From a checkpoint of a small transformer trained on Wikipedia.
Size: 12 layers, width 160, MLP 640 SwiGLU, vocabulary 1081, 4.79M parameters.
MLP neurons of a small language model. Each row is named by its layer, matrix (gate and up: input weights) and neuron, and shows model dimensions 16-143. Each number is 500 + 25 x the weight over its row's rms, rounded and kept within 0 to 999. Numbers have three digits each. A neuron's up and down rows have the sign that makes its largest values positive.
After each neuron's rows is what it responds to, as a language model described it from the Wikipedia text at the highest values.

L3.gate372:464487490528540496514514544487502534510534476495550499484505501500500555491508466436471486559491492456471447487480514513491464483509461484523495476506504475497500547558524494513491462540447488501544504521491496521471503486510533518477511502491540476498527500489539477480462457508505569497472499499488503492509468551498496512468462521467526508487486472499496500504516488510486507541505
L3.up372:464475526504530470526467505540527525505487523455500480514497560500508541469460495469506488522482566500498481484514539507539487480491546493469500508483502457503496481504466477560490458479496530481502501514478496493481475455498524491520501477508526506546543482497509535469505492468522515535520491490495501538523551516488483497504513499452484531496502524512540527534501481532506520460541
Responds to: Mid-word subword pieces. Fires on a word's middle or ending piece right after its opening fragment, strongest on "on" in front/confrontation/forefront; also ch-ur-ch, Sc-ot-tish, Arch-it-ecture.

L3.gate585:470491439511537513528466528488483522504487502490534503497492471513493519496497480540547501546555453487477530447456497515496483503486517468460511504524513490507516460540525491508491476550440478518470540502531493488465558510531458529489500491494497515489503503479521520447505474518480492503508439486536498526516538483472483548508493508511499483481533503470451480490470490493530498511503
L3.up585:476544491485472488528530496521520523462513507502469500486525465494483525513489527506485454455530508475506498492509465514517503489462530469509511495549538520464503442482441474528489503492470499536491476552539504456515521463486494556488510509498504498488479555536521474484516503518488463493536510517502534476525470517472496471454529481540474520504556509480532505512487540511526512508493
Responds to: Mid-word fragments. Short middle pieces of words split into several tokens, such as Prof-ess-or, Lang-u-age, de-st-royed, How-ev-er, plus inner year digits (190-6).

L6.gate70:515465480511539510500521493485494477443516497516493468513483509505497550515486511498529500474491474476458519495514493525512482487454461468482513505501525501492480440478508523509494465502453478484505480514532543476462500480482452465495505492517481491461450512486493479529539500532519492494513462512480510466520503459466451484484518485553492449497496490492492509486547442496467479549486
L6.up70:483522442557517502509459511497500489496529538513487504477474488499482479494476487534508514464518490476502487538505512482522521530514495545457494540523521500511493472508534508454490470498516524526479515497498510503534517507525503453519489499453481505510506482538508546490498475527472459515493513469548511528478500537463479516504499486479528450517492485471506517477439474487522523508485
Responds to: Mid-word vowel fragments. Word-internal pieces, mostly vowel chunks like u, ue, os, es, ec, inside oddly split words and names: resid-u-es, Ne-u-illy, Ro-os-evelt, carri-es.

L3.gate167:464478515498493485485526499511434506491492502570491482387488491538484487465491502482524525505512484535510510525516493507477492498500500474481511539501562480488514495483484501480483472490491488506497514485517509479447506488483512531513529507497540483534484469499505491497493488497514512471553517526484484508537472541473517462484497486499496511474500495498514519589495506535538447496484
L3.up167:494490485513502525478539496481444520516476500561501483434467464555449444475489506524528521470488508535505520531523503501488492476486534476494502554490537469485491506504512487464503505466502492521532494486522487484502514508485509486513488531468505482533486468474494497539482512507510496473511506529516467488518540561472505472501483494545487503523502539490515499533491514536496447468489
Responds to: Article title closing marker. The closing = of a "= Title =" heading that starts a new Wikipedia article; weaker on mid-word pieces after m (ath, ain, emb) and table-cell numbers.

L9.gate89:514489463497533501453479467508483537507518508498501506511524480535499493508481462538478506525444495467515525517474457520523485529516463470463505517492473500470510492488507542460504528488484502505489510479489509505496547484535531507531534535504452457502473478513530471459454558504451469526536477535509490555488482504476451501478484535564500505511491504524507511511503511530500504504531
L9.up89:551447473471533485495512495510522499542494518482519436494459480451509525518519503514500505519470488501503456478502478481499523524492458445517501472518524505462496476532490506543518535483534478506482567477517497486500484512459488544485506512517493488456510526478544502507507501491460490498483513474491515481517479521517530436510539500454508483475499517496507528476492546528500480503525
Responds to: Mid-word fragments of common words. Short inner pieces of ordinary words split oddly into fragments, such as em in December, er in understand, ag in damaged, plus split-off sentence-initial capitals like the A of As.

L9.gate565:519562494516512483498480519501510501517520493534502549492523467506477476460486462541510490472510530530518485504521550482536466509513513467490549471515499476491474501510496497493491445547485493503517542490517492494488488498510511539520493530465470511511526451508521534494538496483497498494532538521503484492511505498508583524557537452506459478486459480481498461512446494510475495485527
L9.up565:487525540506533497516507505501479509540507544462511470537505450443483501510523494529541511495508445508502489541527513473519546470510548471527503476526513514531511469476501451531537473457507535499536492476497512464473499475488522495517498486449473534514514498519512456473501489493478513506467491501533502505456483474487522467498493498531496527470477503480481480515469472472492502519481
Responds to: Split-off "u" fragments. Short word-piece tokens, mostly the vowel u, split off inside names and words, as in St·u·dio, P·u·jol, R·u·th, Individ·u·al; similar fragments include qu, su, Gu and ic.

L6.gate401:503550514517469494477502530500507504468534476518496527482519514490518526469522486506488480472510517492464509489492514457479461484516526498508504478504509519467479510511490523500513483524505485485455488528502499520504464502505512491520470509483532539484486508533523465490477491520500517503554571532437509483508461472497517495488576506474496515521504481535532506497494552493463464522466
L6.up401:466497490513490500515474474451505427502507497492514557500469525452491487554515535508481494506477499506496489485488481509458489512502503467527485500461510509509475500534489476487499445517500510463514518515521488472474480475520552500518478504497532518514535473563501511496444485529515519478473496564484501506546505456498452483488509535436491509544517518491515513504495515485464504517467
Responds to: Biographical verbs, mainly "born". Fires on "born" in parenthetical biography openers (born 1949) and on auxiliaries or "-ing" suffixes in narrative, like was, has, also, appearing.

L9.gate287:472481519525499475488473480440491529484490474516534483521511503508489479503523468487481488493451538488458492507489495505513450503500511460499534452498480512520492501493499515481487527500502504535452538526438484528501529492537484513488516527474523498483457489476434497503501507500521495472501519504495515456497461509522475472536498515538505506472461461455495499468533495533490507489573
L9.up287:487473485542487474498473548485542546489524485485522543482505513539499482524521479508480527480485474486498526499476514436517458502544506498521510529497500472500481487490467498493514504503507476433485506451482478458516514491498565527509481477527507525485477528513504524477500530522510459451453527469461509516535543492496453475510477488507481498484481495479458460523504504486518490488514
Responds to: Mid-word fragments after odd splits. Second word-piece of a common word split into short, unusual fragments, often after a lone "t", as in t-op-ic, t-og-ether, v-ic-tims, ty-p-ical.

L9.gate548:503494520524510440512481514509470509511508518509513516496497488552485501463518474523507500477529492501486511503533506526481496512474514462499523494513482474462470555491476450486489508500484510541473542516520514499471504483489547505528473518510518534485524435476470496473485469493434494503521499527489472525484511504487525506501463534534547504541483502539496538524502544505531479518530
L9.up548:493532490515513456489499510531483467486539489508481530526484516484493472475464493519496498521527468509522486469502513551464500498474537502474519509500466485497465564513515469535442494512493494514490512507521516500432462516524505462514463473495515492489546460478461467500517480495522537491522517465510512527501506482496507534511451502520510483482483487500519494498495522471522493532533
Responds to: Clause-boundary before subject. Fires on the comma or word ending an introductory phrase or clause, just before a new subject, e.g. "However, the", "In 2003, the", "as if it".

L6.gate613:513497460545500467504590528539486510516477518507480495498468548531513492492494487497503525556465514505478512480494481493518505526504522434480480470501496519466507511500493514490499482492482503500511530489485513500510436493539486523490491461524519488485519461489505473465486511522462509505451523501561515470477516506524529491536545554491534521508520500501502460514556539506462488537502
L6.up613:540527542481503493497553485493461514473476549488463498527530520493547486516527509524483514491499537484492501526525493514493506495455521499489464466513496471510495475501466494457525523479532515502514485502496498470541449498518507548488460442524492489498511527501474527489486562452524507442498528515478472485507513482524520487560495504441489520505491470515471515523523513497497498516482
Responds to: Mid-word subword pieces. Interior fragments of words split into pieces, strongest on "pro" in improve, improvement, approaches, also "on" in economics, front.

L6.gate362:515507494515478488463506505464528528486488458509522532517456542488472496503434506504464519475520480465536511471501547478531476530490510550520509472488499536507477508472462533463494499503506453515508491530497526515496528490512514461505494517504476549489499536483478541469481488464498519508524519467497502519532477486502470528531474547467522469488446516534466468461516471502518517481499
L6.up362:493481485515489523516512527506514563491508509459497495496522467478453554514534491469532530495506505515502528497502474516500451541475466526447491471480491531495534471525527510502526513507548527474522511451484487456486526501494476474509481494543493485465476492507446510509444539512471511523506541470463473530485521519524464501513500524519514486555490488523498522501511483491497499489487
Responds to: Title-closing equals, mid-word pieces. Mainly the closing = of a "= Title =" article heading; also mid-word fragments like ist in minister, iv in given, ud in study.

L9.gate175:526462509467503495480436525479531511508537481473526498509525519508482490505514480494480502468512529492432515490515487483489464464511478463478530513480488517491467469508478503452549491530515490486476522504484472504505496477512531486479464521479509516509503438479529518475502519493486439519503461494488510506509550455493490479478490491505482511495492509514509486504502526490505502490517
L9.up175:523500509459507544465452481507539512470531496488510494556518517486491472501490518504513527482445490482428530507525497535489491489470480503496500504509442517501481472515481514456488506509503541471468515468464499501467499484522542480486511506481499514505496464514499505487478502524559473508482490434480513482487518463490455539450516478505459473485492550489485538534527504485478504488482
Responds to: Auxiliary before main verb. Auxiliaries, copulas and adverbs right after a subject or relative pronoun, just before the main verb or predicate, e.g. had, was, be, also.

L3.gate588:520481507503552516521519518502514483486517457523532534508535491509525504491521515477508507476474504506487530523546499489453483530507536494489508464491510459536511583494463514494505470510514477492489533504536514464498487502505481465509508454514501531492483462471527446463523495454531517499467502500530502526498502492517476495517485521441508467490443483495475507524481510494549486476454
L3.up588:500514521484504520492491512501514487516515483509476523507480490503503501468579516469484515534487482525490503496493515531483474498510563474458485502515506531511451508459505496493474504439528424478505501498488492504466530489447492475504504499514551559473483489520527460479541582494514533517531466548535525492478468487495509511543502521466512547498502513495459518518507472485514488496519
Responds to: Clause-opening connectives. Words opening a new clause, mostly complementizer or relative that and which, who, It, as, but, after commas or periods.

L6.gate195:507508506512504486459477498501528485496526485524510510502517576502450507478484467516480543492526460452519475513522505476465459514482503480486473488501516507481449515510492504507540507573459469485507507519505488499484504504530523488503491489473548515472504464475518468499518504450477497503518439451498475520493519506498510496493483542463497493522524461489474537501500511483472487524501
L6.up195:443515465498465510481477506534526449474507547479483517481518492506501433496541476498473509492530512473512533467481504498515480484483493496473504485502474536490516512483451492488478511485474472499503508467472548485486506508501507457528513513528497495448476458497473495515546488501537503516496497516542481520470528489514494496507484499429552486505481508507462489522451489509466518497487
Responds to: Relative clause openers. Mainly relative pronouns opening a clause, such as "in which", "during which", "the time that"; also the closing = of article-title headings, and some word-start fragments like Ar(kansas) and par(ticipated).

L3.gate53:450489505494472476510457458522504497514486464485496532488502530501526516493543509490508445487472494533484483482508509513492497465505533476519486499531477557520528468483526509513495479522488517510462520544552517527493508462552561523506531477495463484496518490532520500486530523519482486542518509494477530511553491515515543543495536465470496515509522489542564478482548497511461497509490
L3.up53:507511493489482499476485511467479519508511467512489507515467524514521483445483500481508515495506535483472445456487571490481509489511496539541518505511490515499464526543488466514481471495470530555474509513451495506473535521551508527534467466541519483472514520488525456525500473483521471493514528493479464459510483477485510507488516514526464486482501482505509480509529517492524487512503
Responds to: Verb heads awaiting complements. Verb tokens, mostly "be", "being", "is", "was", and infinitive endings like attend or spend, that are completed by a following predicate or object.